config.yaml
d_model: 224
qk_norm: false
bias: "none"
tie_embeddings: true
parallel_block: false
beta1: 0.95
weight_decay: 0.13
lr_head: 0.00853
warmup_steps: 259
final_lr_fraction: 0.0
batch_tokens: 131072
dataset: "wikipedia_en"
MLP neurons of a small language model. Each row is named by its layer, matrix (up: input weights; down: output weights) and neuron, and shows model dimensions 0-223. Each number is 500 + 40 x the weight over its row's rms, rounded and kept within 0 to 999. Numbers have three digits each.
Before each neuron's rows, "fires in" lists the words (lower case) most often at its 100 highest values on Wikipedia text that the model never trained on.

fires in: "at", "in", "mm", "atmosphere"
L15.up0:473547518556491554540448408494488553434449471513551510507507445542547488529474454479520481509467509510457449513526522512546484543485535495499522556466500519554453550469353454464535535584490495482503444494504614568445497523493510508557522501546448468470439473454544509450421588516481473477500509395512477536518510500509473464489492446592489560491477490478568482470476442613523520432467488451512469525456459436428454521411503513562531482475518470456529523487530497542495545528514517524457496428546483509553509490548512509460502523472472471470523469469540468512410462528448558466549461526450528559500494475471534477543499460501492534550463569506491504511456552481501541447510
L15.down0:536467517450491416487473503500566466487527483503519468428458507489451456500488519530513479457517515519522438503503525560469475506473496501528516463493556475509592522552556533539545474455502429456448507426483528561484498595460513504512500499551541550632507546532490452472551516457485513464501469514555470493448472508465536481442453562504562462524472578550480532457462550471511550541481530450505539467564567551527548457543503475481493504563469529552490526587491461536510468462486483465518459529531498527445410460494388531515488533529529447524536436537452517549456480555559533476504487513498466472444472494352439530502497508487500518393487431511513519513562489477511476491508

fires in: "its", "his", "same", "such", "doctoral", "a"
L10.up497:518493501555485524547463499532451479538463530604571591510462497517508510528505478538540493532449512476552459435573469493524519568459482475587526532425507432496501482442513498524576529545448473550501530460502515471538550498505501452544455506510511529403503566476461454508428532604492464497503532451494504504447503509515489523502513505522507457469546524497467475518460499524506509485550426442531541526445540482550525493509530534510457480533445482494562492484509526579498531524533519493527532441518413488470511496476509418453465488512566443491429499505479402537410525472542516491530523417492530506544533539449425455494438398501561473504435511537491464439473545412436524521509
L10.down497:518495477521496503490494471478497484436509510474501486441525549397500504505489481485425492493477485493539532531519440482491479421515512516504517441439498601490540516533523489548445501503433519456527513551477521550522466392471546498482519535530488464466547529490500519452506440467495446473515508473515431442502506509446483472493488465445498484634508435500483530454425464481494523489523534514511546532540470478464502499512447513500500476531570456470434449586551565458447424544574548475489538483595579518461481488463435524477535496511479560552466462522489507467502515601492414551540468552567494479474554490577564468505535633524519460504572532524456533510520537506506483486472

fires in: "new", "early", "late", "wide", "by"
L15.up689:489480518543526463457475459444466517430485452504576549498523545563555508574509475469562493510520470467542433496517448443535521511522503524476443505473483531478491488512540539461594473516509428538486550531494506507486582501541491489478501449434479566491573523413456485491416492488502402558476456461584474520472487526490546513557499514486480484494528529499516527508444485504527453436498384520498482528458579510572551467507504488541468490555539515474524491530496507503506496502523499520537526567531411544450475510569547488462532534437547490448441472489450523456449496495560547472505506508464500483523462491488520486595484463501583446523434549522471450521440520446382537582471
L15.down689:506491467526532553534562538431478531521495530489539447511518455477520529448481497471441476475472509414557486515629552533545532475522514413488489554473490509535511522487468465466462426499451536488556508495550501535492535542500542540522527491479507418541502424520473421505500457433454582522527481564501495468545506476565532528480445547449541519494492559483530454468520555510521555488549544487555529482486457480463495491474470551497494469522397524449519487442521559457412535450462426518552503420482486505454520525479427527585537488545532541502501488481441526522521474471426498532505506553493519541550514564468568461465522527497424434440490530491553445515485573511548510429460

fires in: "and", "such", "including"
L7.up321:545500426508531551475538489515435495522477478520557541444423482507520495488515481452526496516494474472463470474535496471515496511513527585563497496494493431584487429478405504505546523508464455464479443566518555522466509482484475489510491450513475542420473534558496509497468481575427477506485478406511517493484510519564538533530464415552499466490549480468513496459492509595541459453430592506476482494456521446498475488491493581541498484458518427505572507534542440542543474525565491485414532448526482489529491523568504447410537476435551450415534533534502514494428505515535454425519517481483511522500604470567538530523554492528530550473473572462457480574491500476502549527508
L7.down321:541539485556435490475465502519597490540531524528473416559572492662515487460541508516489470466489493573475554519537541600424485491532481518499514463494528528539535458522563508431567474528466529466503507511494420518523517504496581466492510546445413472565497526453525522459449497446512489498450552491422510471512457502557529495493503545514456494493540532508504534466455551475440427455495483506467468489487475501530457513501500439528533457510495494521463546505460561515528517475502443565475548430542491502558504457451446508572482502519477488523454455518501496445454519499517551537493498564500487448470491547473393477525459460456472518519502445510528545557444463410603494492519

fires in: "of", "january", "mid", "february"
L10.up668:539513454455492482511513523613497435427474543482513474446494515603530489485531502470557470516570496551448447398517566488558465475526502589509538470491521428493497434532573459553563559439372526483496468570502499503494475547494541501498497525383511480519495488502508432487444445512527454498468505421512503456510513544514530478496521489542415447534552483485462510469518555537493454476443485489499500445487432409527538524516442505542582476518536530510529507503479506513566446465521547482460560577572506495539536526458527514470533472428484554482546456481512533488498468523532478444494533469530521479501501490538492487461578491510474525459440559479495488453506488464498531572506
L10.down668:471475535574502518467500480462491541529522472499504436568512477510444462461519577471503420525474482491531559504459501522451491511495527457554505535515578459527469558441534500453535507440617489554487481434527500541548469434499486541509548513524500477486503442520420536542514498449433554459591500520464502530481496474512506501545479519587550501475478425555553514563495500490479521494547511555484465488503438523501530494485507485478481522450509445514471517571445473444428565493505511518448486423489548447499419473493489513526468392519401505509476510528548520505508426477462511515562444504521512561471489514478493524442552534544451544550484477352493544540466521535557512450535

fires in: "where", "re", "that", "which", "called"
L13.up32:465546478577478579507406537537524559525521513480491482533482483502501509478477495478512515516522451455466450392515477516480472519512504537521433455505507504487483449486549499475524534534408553464571498505515534523420505544505542484513525485520562509446439592525464503488513522498356512504459502477499524473507527535481522516497456498490463472544550505472612491460462478535457454493529529534550566471474562544484479491470554396467526509476516523483487527494490498447562535544499517510550507494462537576499574509457512403469516470408531407519459492512500508523500498494541478551483486424488488530452545485471449548372500501506531506535522472435441429483408533475479555524522
L13.down32:529510445509491489416552556427442467435548407479567490449472519542552447438498514481477484430474515499463562571496542514476492512515502466486544536470473465446504499546482437472471486422471487502548476481565535504511559511441535515547491483504565503483519454502449559433520544529562452516506515537547484576540492488493502493581509507508499483476482608472471497544481502577470516555504507492483504437517537468458447405521555583581568607549515535494442424463494471545499541525516501514479446514588441566575494477522516452519488491531517489489481489457448570486494458505468519522479469541505455539487448502493504508518455510500451432528447466497496522520441468480545491484586

fires in: "of", "film", "it", "season"
L11.up875:443489453436509551507492462566512454492518487466576443444537474486504514488531463507525546486452433523485449507510463521519441599489511430572554419498468505436523419469519410558529490514477576489486529503512503501478528517479514543461489532512516541509440566492494463463506579545450428484507483451512452546499482488492507594564435553483490470553581534479518455538468511548482457463493473464523633496516434444492531473499452457509543490544443539499501441498502529515513578528514541442445523559540479458482547463580465482505483480532534498552512464464458512469491503578531543504452501446431510514479506520515485515451522596529440515507529529443441510501466541586498498515509
L11.down875:445558469507488421500435510476483462592476585600482532465475488512538542545494544493499480488471487512508460489518481450499518469497477549469475505470495494484504493466519544481534535512439477525536544490508512555501460483536544420458470516472557466554506484563513525503504501509524505444592537532477536465568501541502506519431570484509441524475511533520494525492434458517512511553575495492481482468503518568433502514527549533414477509511509489543475510595532539462448533464500483498554503508435458533527440499393504404529443509475469435470497532496486524567494514530396522396529479576557553484556483428550462469475472476484590501453488533522515501516573490384539465492462

fires in: "only", "not", "one", "members"
L10.up446:507482432478544452460520506472507516413488434461527532517452464506508547482553476458568537509557413520469476526498491504478488489549506485538462470512498421522498437541510491454491514486599508530471434482546565520574536409468490564483479538527531537416529517595486511496500479503418599494475473547517483522467486485449492505582441454455530490440497539473497498523509581504530508428450546489420520487434527453474540521556533513533506534529513479492468519537478506450483477461538531445522552480466535526496554422597503503515484342521460548521474562477468496507476546526536464458528586539493498506528452447517537479491485468583543488533476475494468551530466493484496515514525
L10.down446:481413467505470495538545438546456429496521465500483474438544507568460471568505509442540556511506572521525541501566471514495512537530492452450506527495573479482502499556474476517506494513523506516539509453464528445474464556521567511531499494493500396510525520507486537463532510426526478527586516433493442527583507528415441544490523462501481420530536430505432497483501533529541516507387491602483535490416477531494491497554502559501560508475505520434461519516497452445539485491472471542505483483528502543448531448558502515471488492464534534481496526473435467540456590540463498474513516515526476518528507498469459463608541498476482587474514495512504502436583453490377535546542

fires in: "this", "each", "however"
L5.up135:543569437505536522528465453476529507478454542498538546469436553533485526486537488539500425517520417487497496442496541508501506554484495488518505476540502516517521452490531495426536488490476530456556392554523498508492512525512530498439504506564513524462506509546445419486496492519465580503456473509510542379514483504562559519493520387511522464484556562480466486453522553602533451377509523494505522501556514500433518527505504521541498549515488549474452487526457549485498446455534619449508560440441516559519579545478502493456513451493538531457469545446491523532503498556532529496485532500512513483546587471480485480441446410524517481493450450548492582480446553498510507522481
L5.down135:495488514499450512487505495439456443435527534540481515524515481492472494551520477571517508561485488482476502517447466520466448560515470489472536502519493500474353517532563551640469509521529570463494591440505436476579592531510497519509523510454513548504524509482525482518475475443446566440500473494454495445448508479522529547552503491437525525489570419496504509436464561489518508436472493512527458481507447484616457532578538443448548529508468552501501497487485504452446473508516545470504495556498527463450586492499516553538522442541501588492468530467517512547548444476489512486486487488496495460541507527585495546455506438480433454506468565549474535480524470438490508501432

fires in: "under", "by", "during"
L15.up760:481484461616549556468450513482546547532522481470444511554507538573511526505533512539537502527560501463504456440514473480421526461547494555460461534510462480556532480512509511402520484550448446484488527532522462489463535461525452483498446488485471483490481458466469446542489543464444508585456432477572575448470563584490521514504495503505503524522537590498579500538432486550506416544608448498477524495478499521512492522477518448524513515440519542473550477474473459528503463489483500507503622497562455535465474553522534425412487498454548478489506528490518470508456453431514537524495518444510516522505554463428522526485505491495570444498402530457570478543463499484460528500453
L15.down760:510492472491437495542510486460489490516525511519510464487512517520502451471516523462474491459425490534510483535532532530454415554485475475457464452488539464498519511483554505492489531481516531547523479509477517547538470534416441536477484501506528508523531520517470456471463580516554527563492520513439504418515489485494509457480561537552567495602520477449508503462522486491486520507498509508543494450549574576542512427546487564554451559439530491453497520479507502538506471522505550504497472432504528543429474574485380464574494491597506453456563469385416579447399423566509508485489552508490448535561494497544451482471497526494507528451522534437541455444521542485480472463595

fires in: "in", "after", "during", "since", "while", "following"
L10.up645:534443438481536511446424478511570545536503497489494567464494490533493495517489497525498423537545471494508477496504526485487471502563493565527543425546478526552557430500537495461502594559460478444565543520524479544553529421408476463472463457431518405450474499518496465448435544543502457487486481458530469412442562454412525525438461526547510510498491565502529438480494518523485484519505468483469537454456532469484521524501513486473544553532543524471575461409517487488535457515482573457536511596490527525469486531445508534402517497505529507499492545488502416506479446461548533535458515477496533549568562495468467536492475524539494523502581513503488548562437538502539511505575
L10.down645:489581490459416542533439492540502526515535523456479469480502521508470462505500526435552524405531518488497480527526497509452485563484509524446486517485484582554478505565461552463472482544466502426447488499503514474463470539467486521482538408502511535575500570470455498563507553542527446511380481471454515410442477540564543456535495529502449476505474521529436487452446468520580460464542496511475557551518475532511435464460503483525451466447530476459529523523504470590562546512504499573458529486480512590479485537513510460515511515550473474450523529493505547490481474547452386491523451530529551572462524500443473465518547523481504552440501574503487421507514450534529593502503

fires in: "such", "bad", "hot"
L3.up571:445475526586467493485564433553529473534457508565482538528521500481471531486517497514612480515514517406450432452460497503493553510508525624433540507491489467537492514505519468584491524518513519414526432494563492505525479470498502549427475471535505482508481496462465508468442555454510455478507501463557592489426531582522486487463449430524448437501481502482471516515548539539473542480583515496490548510575517473494516549435497527509534491521488495509508502570495456487531461529537485523437505556544448527497480479492518447511482474507510450517518414539518436437442553467473518497423530501513497423571498524515595585509538508510481474425512506471424539528559575471507538519490
L3.down571:488533485421545466539478514437495439480517452543494478492518515513568532516452455520450456727469516528516547466467490539544493455526475505490486550535544553485495482465494517421447495477549498471472506505436455501511531496491499431482500578515491469442473483477531537543526567468465528485357531469450500515577493489512527538482463503517494544446561488532490568484498421516488469559536463495523517488536522471482550457567494481479483452500519485599546515545521456515550452464444498537461475554522485500526436465463538506546487526521513507564554507506536512430521529426512453531481432505544514572467531502509548514511461485501458551474463508496517446471490516482538446459445

fires in: "same", "some", "this", "political", "such"
L3.up779:506416463536543500544454461458486480523505569520505636600511574484492511498536471539515460530488494490479487446504514486519531495424502480517480469486482556498457456443421496492486546510506501506440513461507541504501498436515470438456462486541469501483473561567469440483563495496531453520461499479532534437442536508440613541546502496494478472494499516489515517484479495554493505513495472518529540471491507483573515454497497396467491516516460608555515529548405481534397457485531528516472514459507547574503497517519506520471439487474547520450384546451442524461556510516490581558443500493486497481472446522463458490502430473504595498555533522545484461551519558548436500503508
L3.down779:470460532447495480482449485543500541514518523470543536484465518475543531471494440568502444604469618456520497496447473454528545528520470534519487520415504517477602521522538481548462525497496496566551514424553475496527579450538488527534559523507551487531547485560478515569504498470499547519369527507492498447460474481398439536492485538496507488471485530514434467487552535489497515506493473544561453473461470482438464510485430474535472510508475528502541471536506492468538490369472602519522484492452578528474498542448529467556460454479477462410458542555476473458508493495501463573471499540532532556516508476531477469501430533487513494492504461508569454512503496392487517492474

fires in: "which", "that", "because", "where"
L12.up324:478534515507503516469381467547518514507587529505510456490516533498473495531501471497599508510506484562499507398490466511541528485521492531527487461517500484480533462521508471498511537455471470514573467494542456490419495456492544517506484567557561545469471515542438449498515522521507470524444434468581441508470512507503559507492484436550580523434477594501490528437467535539492428469528548502473502401492489404500567451572505515481470428551557518447501537531449521468456522524514542490526536480437478537458519614494494470495518445521552561476528551493488530464481467506528502463449516491445576516498541456404435504415456428570535534487526509488497523506494467497541447533475
L12.down324:403502461538513494512441522471358546434533516510472496531532478544415489509409532517550528395490525456468522459499487514483493513494464549597451545530515542575459451439448482509491459540509549486489531572502466552472478550561434501552483500578520550499491527533429478551527490557581513544508533483503486567549514474544511467430464433482521479419431506550451514448470489546511445531509532475497576466409476544440487505520438530521517488561593490539456521468530541506486430515484487489482481554501464526472488522493516460511519530530510476565514446549482541466548461550486461492497473487491514528480549509517436470548478500489527456476436492494523474491499558518463471556515

fires in: "and", "while"
L15.up83:477521454492484552514455529553574546541490507457511467410480497499530475484525489502496441505446448589495484442517461452477498523558499549501417522525522500534577513537504481488550576532442483459506493480499497524518464495452493554474565441509597478457476486509510474492496494547454454502464510457498422440485513494500521466414460476555532512470517536447547458513530485573496472470513516416450545506475525447588514535534503503539452519515555433459532539482538445521533493466543559499572511490519528463508547611501499474429501485429515439456527553533502427525483530519471498465547528525478578551490580460420538470419515486488520577457443544448492528600463519515514530506486
L15.down83:507505449521482493487538554400475545473477550557484497467456521541509429492435517573510482298553546490450526509511536486524485471542437613494515504478528540552554433465498516469427486524491527435498469498515515461418554519466459528499490468474501481505476509480524475533529532552550525507482516504484511505534567513579548394548493527559451514484448507539435528460519488514505467550501503480498528469471434480473492469483568586535458545535452569396471563535479488525480508430545439555530505505505530528562534477488462453532456494571520530556495493517462488439478517439466478502476447504495465492488455561536542520529492512481482471472501462501553524497520550486530492506537

fires in: "age", "english", "language", "life", "languages", "child"
L3.up83:452466431451563511454546500524514473488437499513552513565427501501493487444528500431553517527588473495453477565521519494443497494456490457526545496522466454542551521469489490522514510566550503547470557436535519490513547525478467509419509500429430498499480528496541507486475516436485484504530495498517541483460428509519540515542452504530514488565446462503440489552366607486462507442548493499425504488542528498585490526535498463482558523544583575493556561513495526452478490433554496454541472510592495513473611447488503472470515405509475516506411546467497478501453489537482523498458545469488533453523432488469506503505492514506498481569549492493460479488540515476476597547535
L3.down83:459506502454539446573511482499505527526519518463553528491529536520569527528469428452466463748489501496477465511520454460517533501508506477474459491509535508503492536485443507527501462452540543503542539509476509517540433489507479455540513522515539535571523446450445543528520550502472547467357526549436484519547521514439540592504520522485491554480472499470488528519544579501524451411468452549523426547395549455493512492485460445489489457466470463438485581492477469518495449484474538538485487505470489456518497467499530475548534538521463494501493509487540574473525545493437473537485464505561502487522508469565521495498457493477528554450498546438497481493506533492506466498508

fires in: "such", "angeles", "madison"
L3.up635:562458486503500505496499517513484493488482474507543504476470533523522574427579507507455554483544491483544467515463500523453542583548527484469564523448500441476509568516523503507532559577508519459467462525568420553463505547469504468503526395550451413434445535569483526516512551505447402524576483534556546495501515468468442465486484578524458450463485485509498486562557484531515498468464505493472536498509521426446510494481555464541536500510555430478556493447466567486576469498526488494458503484495510513548444549496508485526569560456524449478501435530505488492528537576476568526488454438486509462490512551582559505472493495484500429476523470493500504484423555552479508532625
L3.down635:508465526463560492524565530464506519483576495495509498497484514479527485485396473501482432696526504493536525483471477474543463452463502498428464557496570597532483456523501520426462477379504460511505567486470475446547519493454499466491476484550561554525528467483471527491503478484593555425443531504429459474537525503519539543507465541480616502493568498510433486425522485531535526527491506558560492461450445447498498499515426510504507433502456505517479488539519479477456466426492508503504459514525496478503425450485499542512440492499420505545524496518540467474427543455539505549460483463505507531495497489475537487480516494541450520457479555505536505515471507485574526486431

fires in: "have", "has"
L3.up606:511530479469544449467537484517566492509474600447517431441454482467515512552519472473489503493495495550527595430533546527492465440526508525524550496503527478488566519564515517477483534534478461527499554468467501475562511535558520536513379414534456557505457524526569511511547593452563525533515415508427519513600546471541507480560531486501555498510551487516511515440506554488520525473510455506479547513440543463489413519470517518465528476515525482525518527496491465582501351459532497551536544553487489513445449482538483482501506489480548531485428484454488515554546500513462453561521485445494543548474496529525496470520483461542514478535408506566438423507510522551525465475494
L3.down606:478485475497451511471562504467469549534549492586526556575536508515490419435456553508550568538520534493565482521498517479504496528410498519471510525434543491455471525540495454477508460469525471483510506501564544460532510502465537483479545504531557527504454485467483487455453501575455523509438584518544488421501545499452481505502432464473508470521454506428525492545544402515534685497507536488501426491503441490466528474510469483496553488537379472450532513528500522477479518470532480514523525543453526499442472550535516529391490487539507482549493539499493504497484477511460622470476478517480498469509506442570498473443511546442506551533470465522534578510452528508460557490523

fires in: "the", "in", "to"
L13.up316:519501523587498462488487457474545560483492484485585544468499499550530527540474468564474498530526459463511512558528575478469508564490512430555510494471516521486454531543553522495616431551529521478504523544491509593520561431465480539486470503517447427434460482448482488463491473452433471553456486534525495508458499481492511512551526457524501481459547531507527444497505502533486448498507488468515481462412551523518510544456504553471579445507571483492479572475438473559434564600538537481517575514434514520482536484521478510461464507484485458491453485483497446543415426463537581512527437478477457545550485505465433436540458448473485493569502453496472532511399505443469502502460
L13.down316:467562530498544532522489461433477497496489447543497401564475416513501490459442447510498465447528431570502537494501400540425469508467507512511510478605496526422496500488496544481414508516513487578529468536528504448503509565512503481500531445470493589566516567467537530462458530526419473489523524513514496534465548476502462498501465543476547486490492523536525535541499560448601514496477495507508460520527490513469475496434486521487459521509433445518500508535523523527486536486536449553464390451520468507509504499480509488551536509486441505524540449454606491451448501547490507494604430548539595453463482527488463596488577506500488563513508499507481549498427455546515474510475

fires in: "to", "the", "commemorate"
L15.up299:505417461565529499487485432544553521546543576422498500470475460539523537530555472489481480511503480493465563514467503508532490527537524474479469447510492446488520480462569536403562479540446495476519491475515534489502536451502538511487541494552477452527458481428524505418505566542528520515454482476492495517478485432475557484528452464480491533433503588462490484572501517487474447498496472495442586417581520520499504589510467461587524541594491446512478509473496486532492507475483494493503593449530469477489566598521458518459539484413507473507519541514461472509430494456454529547508580460557458495445532519519527513496464502513457506535526506596614587513469520470527510458487
L15.down299:507583555539519485406541458481515478512442530548505532497608558510515463488501501482473547464464484532497547467519452501447518544468480519542531543477459501510466457386390543499482464480469539521542466520514455485498483447510473536525465515505504531505397497579520558535520460508503454518608459447501490504496569518464513536527478493438544513529515503522447455524535473546436444508551528525561452520421502520521499440502541493487540479480462546569493468443568493532521504460508465513496500527527530500498523585398527475518439493510585545485560505594489462502511411513503447473542474490507546570511436431521478526526463523459396489498503433507489492465511529491557472486531

fires in: "for", "against", "to", "towards", "during"
L12.up317:536495502470441524531474449477484568500479524472526502502539525471493491592462467469502445512513457479578478416541563448471476497476490554476478470483521496504443473474475504522511560529557476470478471548490535506442491501488485545502452487484585478536526539478503589497447564477508467532469449461513496451503497510491561466468503531540413555485481608502518520454472523624554438505510496502549533490439475421479530484521491500587488515609543574492576525454545454546533501427468631478473568539598491566517560472516520521450474545499489465538516557440515489490443485513506502512449425485499490519518506510476519519531470506528540535429512465492562472457465452496455482519458
L12.down317:513473450507521487480497472548490484430492527489500472544455486496502405478576468581444554405478525482490502531440450563434515527544456584511504513504513473459538479528460483534488558463494477510551505483471462453487490519477481486490538438490525535368464554545512495500528450548456466536506505523520532510514572495555528496467568479551456504508478484470479459475474419495446473502515531569554508470486558551515528541512517450494484513524553435516415485498520502550474516538457461489513508453398405448509453495555495526501503433534572492530508523520462503451504541487417550476535547544465647518492512583555532525500519451513532499489443545562495468524495524518507403516521

fires in: "his", "its", "also"
L13.up353:532538442553450579518481555470456481491494526554442497503561478504492528539524466540521492521473502568477508532498500489495554509445485455570504479503469420518494447459492506519525496468484483577527453477550478522544543532496449486464454569509442529462513588566541450517522501517541511540484494446509549463440463569493479468487516399506450476514528524499438506463534578554519477494550473454566471523507485498542555420507516502490555564499422453500501513614478431556452470486492474451465523448462471517473524480536497461432447497544555558444510453486415466534510475550497558514541461586410514544551555492445557491500444436486513484537475426476527535488483554479530462542468
L13.down353:481453519537537487502511551532453485394566474473471455498521433503476473488490532462436506536498536552492533576489419531478517496496529547505490509498531486528526511554533503542522470562526495458529478445471460522546460481492407522448469411400502494498458462467489482494516520570466529477589459479488520457537519498488452434444579560473505489503516446489458505438507469514433557545541603468431474412459541538536472466517521505535562462501393545498513547435591498496502463606513553585521496519512544470450501476501507493507483500439465499488510464519558525469535524479409504462546471521511536457504553462498480521566541558538529517508527526560512521494492456496489492420539

fires in: "to"
L7.up757:537508511488461533438493449492519482509498476443544497497601474508511506557485502552463500483487470539481474509519536380501488479479518499567499496559504490470500530500461548453480541471461577458526438500520529491516562529471554528499474544495488448482480513510511493481487463503512480509477492474534499440438437483655597542435463473527495451435515500497508500457461544607490442477559488494493546495491571518479522538484482485513459515569523499467542585490519516603498533511501538516480541494485508526521503500533578514423514484501588502412541520458506479462440449469439539541577464435498530518463525456571534441491456575496491491468516551472571496544526372462467498503507
L7.down757:499453448482543490559517473443466439422455477583507606491538457522485456467508532488528471515463524533469472489534539527520519428509471476524514481493511571591469521500422541470482500607497473504433472530436426476479573581493535399494506523521472522567475533549555462519506503585490452482532478530512539544563461509500505495555535501545575493555520424530514531464497431468491482521419502596473494518462536493528468526513468508550514485470456411541554514486432524513512522482541434515484512509498449521497510515488503497448568502490554449494513498495493572485458488440542480540441595472501507465531410510425519496529473455515521483537529561549527438485544440486490489513519

fires in: "and", "however", "but", "which"
L22.up666:412525448535467472476535460459499605465531465475491518487564502543521494466552454440480418512494502529456450540502543491488538526565498532453491488542491474519496450443512496495531479528473481488457515568463497580591544538500465524507442582458537515455482514452510568482491470467542409553500518537496455478496486460503505490528427437500513506522524552444493513547541471568523411508517545545440480452544527457484611465452499476538534484537564536480441500506519517527510522488526572466459453457472430466510497588555538507489503446458523519492465458516470501500513441505448542467511504558543617487560561454478471527472506461525524509523444465523437500593421483476496449516526
L22.down666:456516464526547476449481542509538522471392445573535521498487466509465503495476538501529533419479542557537554481476551540534464539483459510544476508555488579518437475469471466550506523489456545598558471503488549437514470564534550498507513494476500515497493476493518437486503461545524522498538481422538443513497467519509536552521552510525557501451423458517427536534497569471439399510507469562532513439446535483450430523496485523534560587508504467506496504485508522525526531478506439564483504519522505484500497455477426517494503472570540431493490493505461508562517473460506455516436494447444485503527423483423485403518431504546458531557489518519540508444534539626560551494465

fires in: "at", "and", "atmosphere"
L11.up390:479506517552521540502474472533500556557439546554569495470529432455512498510510467468509462515502501528489507507533477427476485525496521494436497525497486462527516456485403469426548449526532507479475470548520519509462465522442510563456473452520449492515497513463532500374488525488543480500500515459555497433516501455527546540365457473561461540536481618498512514427510492533508462427558479503529539500525513487472567502533532551491443528536579492397495592509531487599515459545519580486451496504498541560499501588518541497430500533516537482463561512464461483498425484553494545504530502521476468476504510463413512505497533498466437538546522485473500535463483596474431487528480
L11.down390:466554528515504494513462470594486494471434538493524573507535469532518516518498468473561459514494468561561472488521485489514563524521484520485502537492549427501484494545491565544527518498477430497446492511484513525473504472456467410484487464479508404650503469472498520534499568406514504462576468458517576483561449469523447535368535465510500497571589506461514470488524513525528457473519503489522515484498481529560512409548466457546528464542568452461500508477503521581469490534481452452481496517471502543547485498426484449459500506522533468553574554500503492463480484509569548475463538438485554497486474525398481508534530491429574482448422525519514482483467478504475543529462

fires in: "known", "such", "front", "same"
L3.up735:457520557547504537522517452557498492505463473510398521550519498481530504542526525514520523505462472427530476445479478559496483504524489555419522473523495442499476509503486524549518570516454540504482460488556505516477568570536461468496505513587502528490495612545500577514409530544378473506472460403518551484521455620531487430530434437512480457493509531501536531485480499494464503489506572449543501444521481433517463505424524547515480510429566538500544449507446471498463514529513520508492531531558475576454483526557481491510474485493492390429423477532500521469465494543453547502521532541500486515499505533490549530395452531463537507467515467546489561503498533515568517534513
L3.down735:483499496519526490467459528475475445536487477548498510482550492522548547459471420501510549740501509524539496486489457493572503465535526527463489477477497555471564525491509468489485510416506449469497458565455440474487491540549512483467459546542505468549474460480544536490557473440539546466360527478484512583489504498551523504490521557475509563432565566513495516494500487522484442544499478505530487502477544455450467469563474516464454488522402488491482518469456493478524495524462507487453499528487481406554453479504529492574495532525507493555512453563503452459465584451521539510546467456570564556507522511530536525497434512479465495479484496519500528522474528439530496488460

fires in: "to", "for", "on"
L12.up88:529461453497467458532474507523563445545454513463481493464479480549527490512497484498496501520515514416547468509538523527506528553482536515533443445536514438541495477486478442474559442556479473417474581533509523513492477493500497491455441523504515471450473473598556493461469508555489518504436483562520519486429474530535495497517467475510427470481523519468475487453511502574432478464476493474529536433494491547509518504466541458544514495612586517487541538488482549559529512516566618481521580486531527559521512485502505529512475452418569479543442493469500476511450581585526538474508489478474557491502484453409447433525453460532591515475446525538556511513440555441400494533463
L12.down88:484532466452495503539513506564490527564465559508476504422509515442470438533390452548468443475558547522563512519395505472449473492550508578496506481489525512551503446558514527529423409466511456520548484467520428458486500496509530533521565471551507510436461518498473495455450533503530498470537474502581436458524550468538578490509517456492499497511504520481511502516461419456489503537519486464488459490463534535510460511615519524431485591511486500478537538464535520404466478463465431514498466479498445444544497596473536502568478550529521564580507486494500507481518540460501461493512524548494480526478474502557388447555503490577490494526446508485425533467535505458533513492547

fires in: "that", "this", "every", "2022", "each", "what"
L11.up206:513474476565520523508454491497528600519494525526492556591508555474510543490501467531441500514523400501476454447495479447498506532513512501513474484519499520483487454513504509440492533500514572420545485381514491515472510484501523523532471561540536489529476483481447497492522505555487496565427501575534474456460500555465437506533476496527462430483409562490493481477499508553546451502544422510451558422493558453413543553450543442530500533564531581426581565552473514477482505445514597470511523499448504573487546527461455506447500441472527508501408521491522516512528475495497559526498495511468557514479500478509510495431444565495561453501519450455495577494410500518474477497522
L11.down206:495537514494508548416431423517434389496450537498461526501457518512547429513504534491473526482520427497468534487455481563506518501577431514497476464409452519544497594471558527474531512495436533620537564537512553476545454505480504502479468514552548528470546580575518490521495559477449494438503468423469482448536451517457447505522493539508470532526538508492513452391509504437546468483530548507531510503471438493541452483445519532509429545511487458533537480516451448542505513503526508525464544476547474496475550465482474434599449483476471526483493519531477513541467512608443542483529532542480456479499529543500514439543473510474412523553525530517472433478534527502509489503487